From a checkpoint of a small transformer trained on Wikipedia.
Architecture: RMSNorm before each block, no biases in attention or MLP, normalized queries and keys.
Training: a variant of Adam for these matrices, 7372 steps.
MLP neurons of a small language model. Each row is named by its layer, matrix (gate and up: input weights) and neuron, and shows model dimensions 640-703. Each number is 128 + 24 x the weight over its row's rms, rounded and kept within 0 to 255. A neuron's up and down rows have the sign that makes its largest values positive.
After each neuron's rows, "fires in" lists the words (lower case) most often at its 100 highest values on Wikipedia text that the model never trained on. A number after a token or word is its count.

L2.gate1523 [178 113 153 139 127 138 107 144 108 151 125 152 136 123 141  91 119 101 105 140 151 106 126 137  96 139 120 137 136 132 130 166 140 168  99 108 153 126 127 144  86 100 162 127 110 102  96  83 131 131 108 132 136 107 160 145 100 138 149  98 178  98 136 141]
L2.up1523 [137 146 116 109  85  97 143 130 119 136 156 120 103 139 138 125  89 118  73 159  91  98 129 155 133 115 109 152 145 121 150 160 105 124 112 122 118  90 146 116 144  93 156 171 135 176 138 121  87 164 121 130 121 151 126  95  89 142 143 140 126 119 102 123]
fires in: "at" 26, "in" 21, "temples" 5, "assurance" 4, "haven" 4

L2.gate1927 [147 108 148 128 128 150 116 125  92 180 114 128  90  97 141 108 107  91 136  97  99 151 154 127 150 163 104 113 118 150 146 133 122 130 113 125 135  87 144 128 103 129 127 144 146 145 146 118 138 162 105 147 103 117 118 120  93 151 103 120  88 114 164 154]
L2.up1927 [173 113 161 137 188 175  87 118 120 121 134 168  83 134 129 116  75 148 116 139 119 131 139 157 148 147 110 147 111  90 137 127 100  94 121  89 144 101 173 127 135 102 179 138 191 102 136 168 120 119 148 115 142 103 135 161 115 146 150 139 112 133 126 115]
fires in: "the" 35, "named" 5, "name" 5, "his" 4, "their" 4, "as" 4

L5.gate224 [126 150 145 114  98 136 123 102 153 174 157 156  95 140 137 155  87 136 128 124 170 129  99  75 142 167 131 127 138 168 139 162 138 116 105 116 124 152  91 159 123 130 127 110 129 135 175 110 161 151 120 144 115 145 104 169 135 113 117 127 147 116 149 139]
L5.up224 [129 144 115  87 124 134 113 158 147 136 102 162 128 101 131 124 103 127 110 126 145 138  93 147 133 150 148 108  90 147 132 150 149 140 156 116 149 124 141 128 123 140 120 124 148 138 149 131  82 135  88 158 118 134 133 128 128 128  98 110 148 124 121 121]
fires in: "as" 87

L2.gate1313 [102 112 135  94 127 181 135 133  93 124 117 138 144 173 105  79 122 141 141 104 130 131 175 110 119 126 119 106 164 117 162 160 119 139 184 152 161 136 115 143 104 151  80  95 145 155 150 130 124 133 126 143 122 164 104 111 144 135 158 113 103  88 122 169]
L2.up1313 [157  97  96  96 118 109 131  97 121 127 115 156 107  83 138 117 136 106 104 116 123 124 153  50 143 138 118 145 139 125 143 114 129 120 143 127 119 120 103 181 135 132 156 163 154 156 100 143 177  93 121 172 121 123 110 114 148 157 118 122 180 108  96 120]
fires in: "of" 68, "grinvalds" 4

L5.gate903 [111  54  81 169  90 158 130 133 140  74 138 118 138 110 123 129 145 117 119 127 185 120 116 119 102 145 143 108 154 158 100 146 121 159 140 122 125 140 118 121  80 150 151 153 131 112 128 119 126 104 132 119  96 160 160 152 140 158 153 144 121  86 112 171]
L5.up903 [158 137  84  87 139 137  79 132 146 184 154 129  87 115 141 132 118 116 150 120 116 145 112 185 142 137 176 185 167  76 128 114 155  93 107  59 156 135 129 155 131 109 107 112 116 169 165 138 140 113 119 138 134 134 100  97  65 160 121 101 106 126 162 151]
fires in: "where" 41, "while" 17, "which" 12, "however" 4, "before" 4, "there" 4

L5.gate1776 [ 90 162  87 139 151 137 155 156 113 154 159 150 133 118 105 121 177 183 191 138 134 115 131 137 121 175 128 150 155 141 118 127 139 137 170 148  86 141 147 144 115 130 103 100 138 135 131 124 143 131 169 150 142 111 143 116 123 146 102 139 163 133 111 128]
L5.up1776 [ 96  82 105 132 147  80 140 162 131 105 130 136 113 128 164 114 104 127 128 147 131 132 143 127 160 188 108 132 131 153  97 155 132 118 119 134 124 131 102  92 143 159 114 100 109 130 134  72  83 190 154 152 123 176  99 158 137 122 150  90 135 161 126 149]
fires in: "started" 17, "began" 16, "starting" 12, "begins" 5

L5.gate1986 [126 162  89 130 129 167 128  95 104  94 108 139 101 131 146 139  73 141 121 144 157 130  83 105  83 124 114 103 122 126 112 146 120 135 162 105 153 139 116 178 124 147 173 100 129 130 132 100 133 162 151 123 130 121 163 126 113  93 134 107 101 121 128  99]
L5.up1986 [131 162 141 150 134 137 147 132  85 126 127 154 123 110 123 148 115 128 112  99 154 135 127 128 100 140 105 152 154 120 133 106 123 107 150 100 165 168 111 144 118 108 151 124 142 160 158 128 150 131 141  82 150 122 136 191  65 121 127 119 134  78 109 130]
fires in: "one" 43, "defendant" 10, "member" 7, "distant" 7, "other" 6

L5.gate1979 [144 118 152 160 136 107 118 126 148 111 135  97  90 128 119 116 159 131 106 178 108 116  84 158 127 107 114 138 131 174 109 129 127 136  89 125 158 134 132 125 122 156 118 107 112 153 125 160 151  69 137  79 128  73 155  89 137 105 132 207 125 143 132 120]
L5.up1979 [130  95 112 130 116  99 165 135 146 131 113 106 130 134 141 113 155 108 138  87 127 121 134  99 158 129 130 174 118 126 121 147 137 140 130 173 119 136 108 125 101 113  94 113 181  80 110 130 129  78 120 145 137 144 167 140 128  92  84 114  99  93 144 126]
fires in: "also" 59, "again" 7, "type" 4

L5.gate2260 [113 114 110 142 164 147 117 143 163 138  95 161  89  97 114 101 122  81 170 132 163 170 123 135  86 160 125 150 114 108 117 175 122  54 125 109 134 144 137 177 138 118 133 138 159 126 103 163 149 108 164 122 155 122  94 137 165 142 166  88 143  97 157 148]
L5.up2260 [109 131 126 137  98 108 154 121 116 141 122 173  99 138 141 151 139 174 108  99 139 111 142 111 131 101 133 150 132 134 109 151 105 110 112 121 135 150 133 119 119 152 149  80 148 154 135 161 118 146 129 201 127 120 170 113 140 143 105 119 112  96 115 110]
fires in: "film" 16, "of" 13, "art" 6, "american" 6, "player" 5, "team" 4

L5.gate1002 [103 140  94 132 159 154 122 150 103 131 112 187 138  99 152 121  98 179 105 125 106 176 146 156 132  94 114 134 166  96 127  88 123 155 141 130 144 146 126 134 159 108 137 116 150 144 135 128 124 158 171 111  92 159 135 158  98 124  75 140 145 149 110 142]
L5.up1002 [158 116 159 165 102 120 114 137 157 148 141  97 153  76 129  85 141 123 159 122 160 150 100 101 100 133 169 158 134 166 146 151 118 146 126 126 162 145 106 127 135 147 113 142 145  94 123 109 104 100 118 155 117 141 124 159 100 142 132 100  95  99 123 154]
fires in: "one" 16, "2" 12, "3" 10, "5" 8, "1" 7, "4" 6

L2.gate2000 [110 103 122 104 118 123 121 160 112 131 164 100 148 134 130 156 108  99 116 132 122 123 102 130 116 114 122 154 133 148 118 166 174  50 159 133 139 148 168  93 115 130 128 144 132 116 159 161 118 133 167 104 149 159 133 132 138 123 112 144 138 144 151 134]
L2.up2000 [143 150 176  99 135 100 107  63 103 147 136 123 146 143  97 156 139 147 133 138 115  90 149 116 150 151 108 145  98 138 140 125 137 116 138 138 123 117 108 101 143 133 100 108 132 112  93 153 169 105 177 131 112 131 146 127 114 124 111 127 127 115 142 138]
fires in: "is" 38, "can" 15, "may" 10, "not" 6, "are" 5, "be" 5

L2.gate2176 [100 133 148 123 126 139 184 169 119 180 139 146 105 133 132 150 129  98 107 151 141 150 128 147 109 118  84 135 118 128 153 127  75 116 139 165 123 121 105 120 140 105 136 156 159 138 113 161 126 188 145 120 134 105 115 117 162  81 137 100  75  79 112 142]
L2.up2176 [127 163 140 104  54 141 104 158 117 169 121 122 157  92 117 160 105 164  95 123 116 151 155 135 156 149  97 151  82 124 118 137 132  96 160 164 100 102 136 109 159 129 122  76 109 136 136 128 155 125 119 171 161 141 116 149 123 142 132 132 107 118 132 132]
fires in: "out" 30, "off" 9, "well" 7, "output" 6, "offensive" 5, "together" 5

L5.gate985 [ 89 153 124 142 126 117 136 141 133  98 120 158 102 105 137 114 118 156 127 105 116 121 161 117 137 110 159 159  88 147  93 113 133  57 106 159 142 119 143 125 124 146 155 124 125 129  82 128 125 129 124 140 117 122 153 148 139 110 130 175  82 116 115 116]
L5.up985 [ 90 125  97 105 119 127  80 130 145 130 141 115 114  84 117 141 106 125 144 144 141 126 142 121 115  96 109 170 118 111 114  97 123  85 188 108 136 183 146 133 123 104 103 122 118 130 136 118 125  95 178 138  95 126 179  88 128 143 173 159  72 111  73 170]
fires in: "same" 27, "following" 12, "has" 7, "have" 6, "such" 5

L2.gate138 [122 101 125 111 119 179 129 142 155 143 135 141 149 123 128 109 107 158 165 120  96 181 121 118 110 117 145 130 145 127 127 133  68 140 121 170 145 139 154 103 143 145 124 141 107 104 166 127 119 143 126 102 132 134 118 122 132 110 103 110 134 144 118 108]
L2.up138 [116  94 178 161 146 139 148 104 116 145 153 146 125  78 127 124 138 119 146 130 161 129 107 155 101 141 169 120 142 143 146 147 123 104 147 166 122 125 128 153 113 150 152 148 127 136 141 143 145 163 121 121  72 104 139 127 128 119 130 104  83 159 149 104]
fires in: "music" 33, "holbein" 10, "free" 6, "leadbeater" 4, "allmusic" 4

L2.gate1059 [138 120 152 150 176 142 121 117 119 141 149 132 122 125 108 121 116 113 156 113  91 122 107 124 138  85 120 152 122 110 106 105  88  97 114 133 133 127 125  90 126 150 150 130  99  69 112 158 156 136  86 131 160  71 138 146 122 156 150 114 134  75 128 120]
L2.up1059 [160 137 100 167 129 124 114  80 132 113 118 118 135 107 144 124 117 138 120 116 157  71 122 156 131 123 142 161 113 136 155 135 175 143 130  97 140 134 116 103  96 130 160 120 120 133 123 114 149 115 114 170 128 105 123 124 104 102 139  90 139  93 143 176]
fires in: "can" 32, "their" 22, "to" 17, "figure" 4

L2.gate379 [134 127 106 157 157 119 112 163  96 132 138  90 141  80 117 162 158 129 100 126 117  85  98 108 120 141 119 114 147 171 110 152 115 105 130 127 139 143  85  94 131 114 143 152 138 119  95 136 119 140 144 131 122 142 104  93 136 137 116 133 147 138 107 115]
L2.up379 [134 146 113 102 156 104 146 129 160  76 112 131 109 113 155 147 122 171  91 155 120 169 145 133 111 131 132 132 107 177 161  96 137 155 114 127 125  98 135 133 118 144 181 174 156  82 124 122 130 124 106 127 164 143 154 132 129 143 175 110 159 113 139 153]
fires in: "who" 57, "had" 5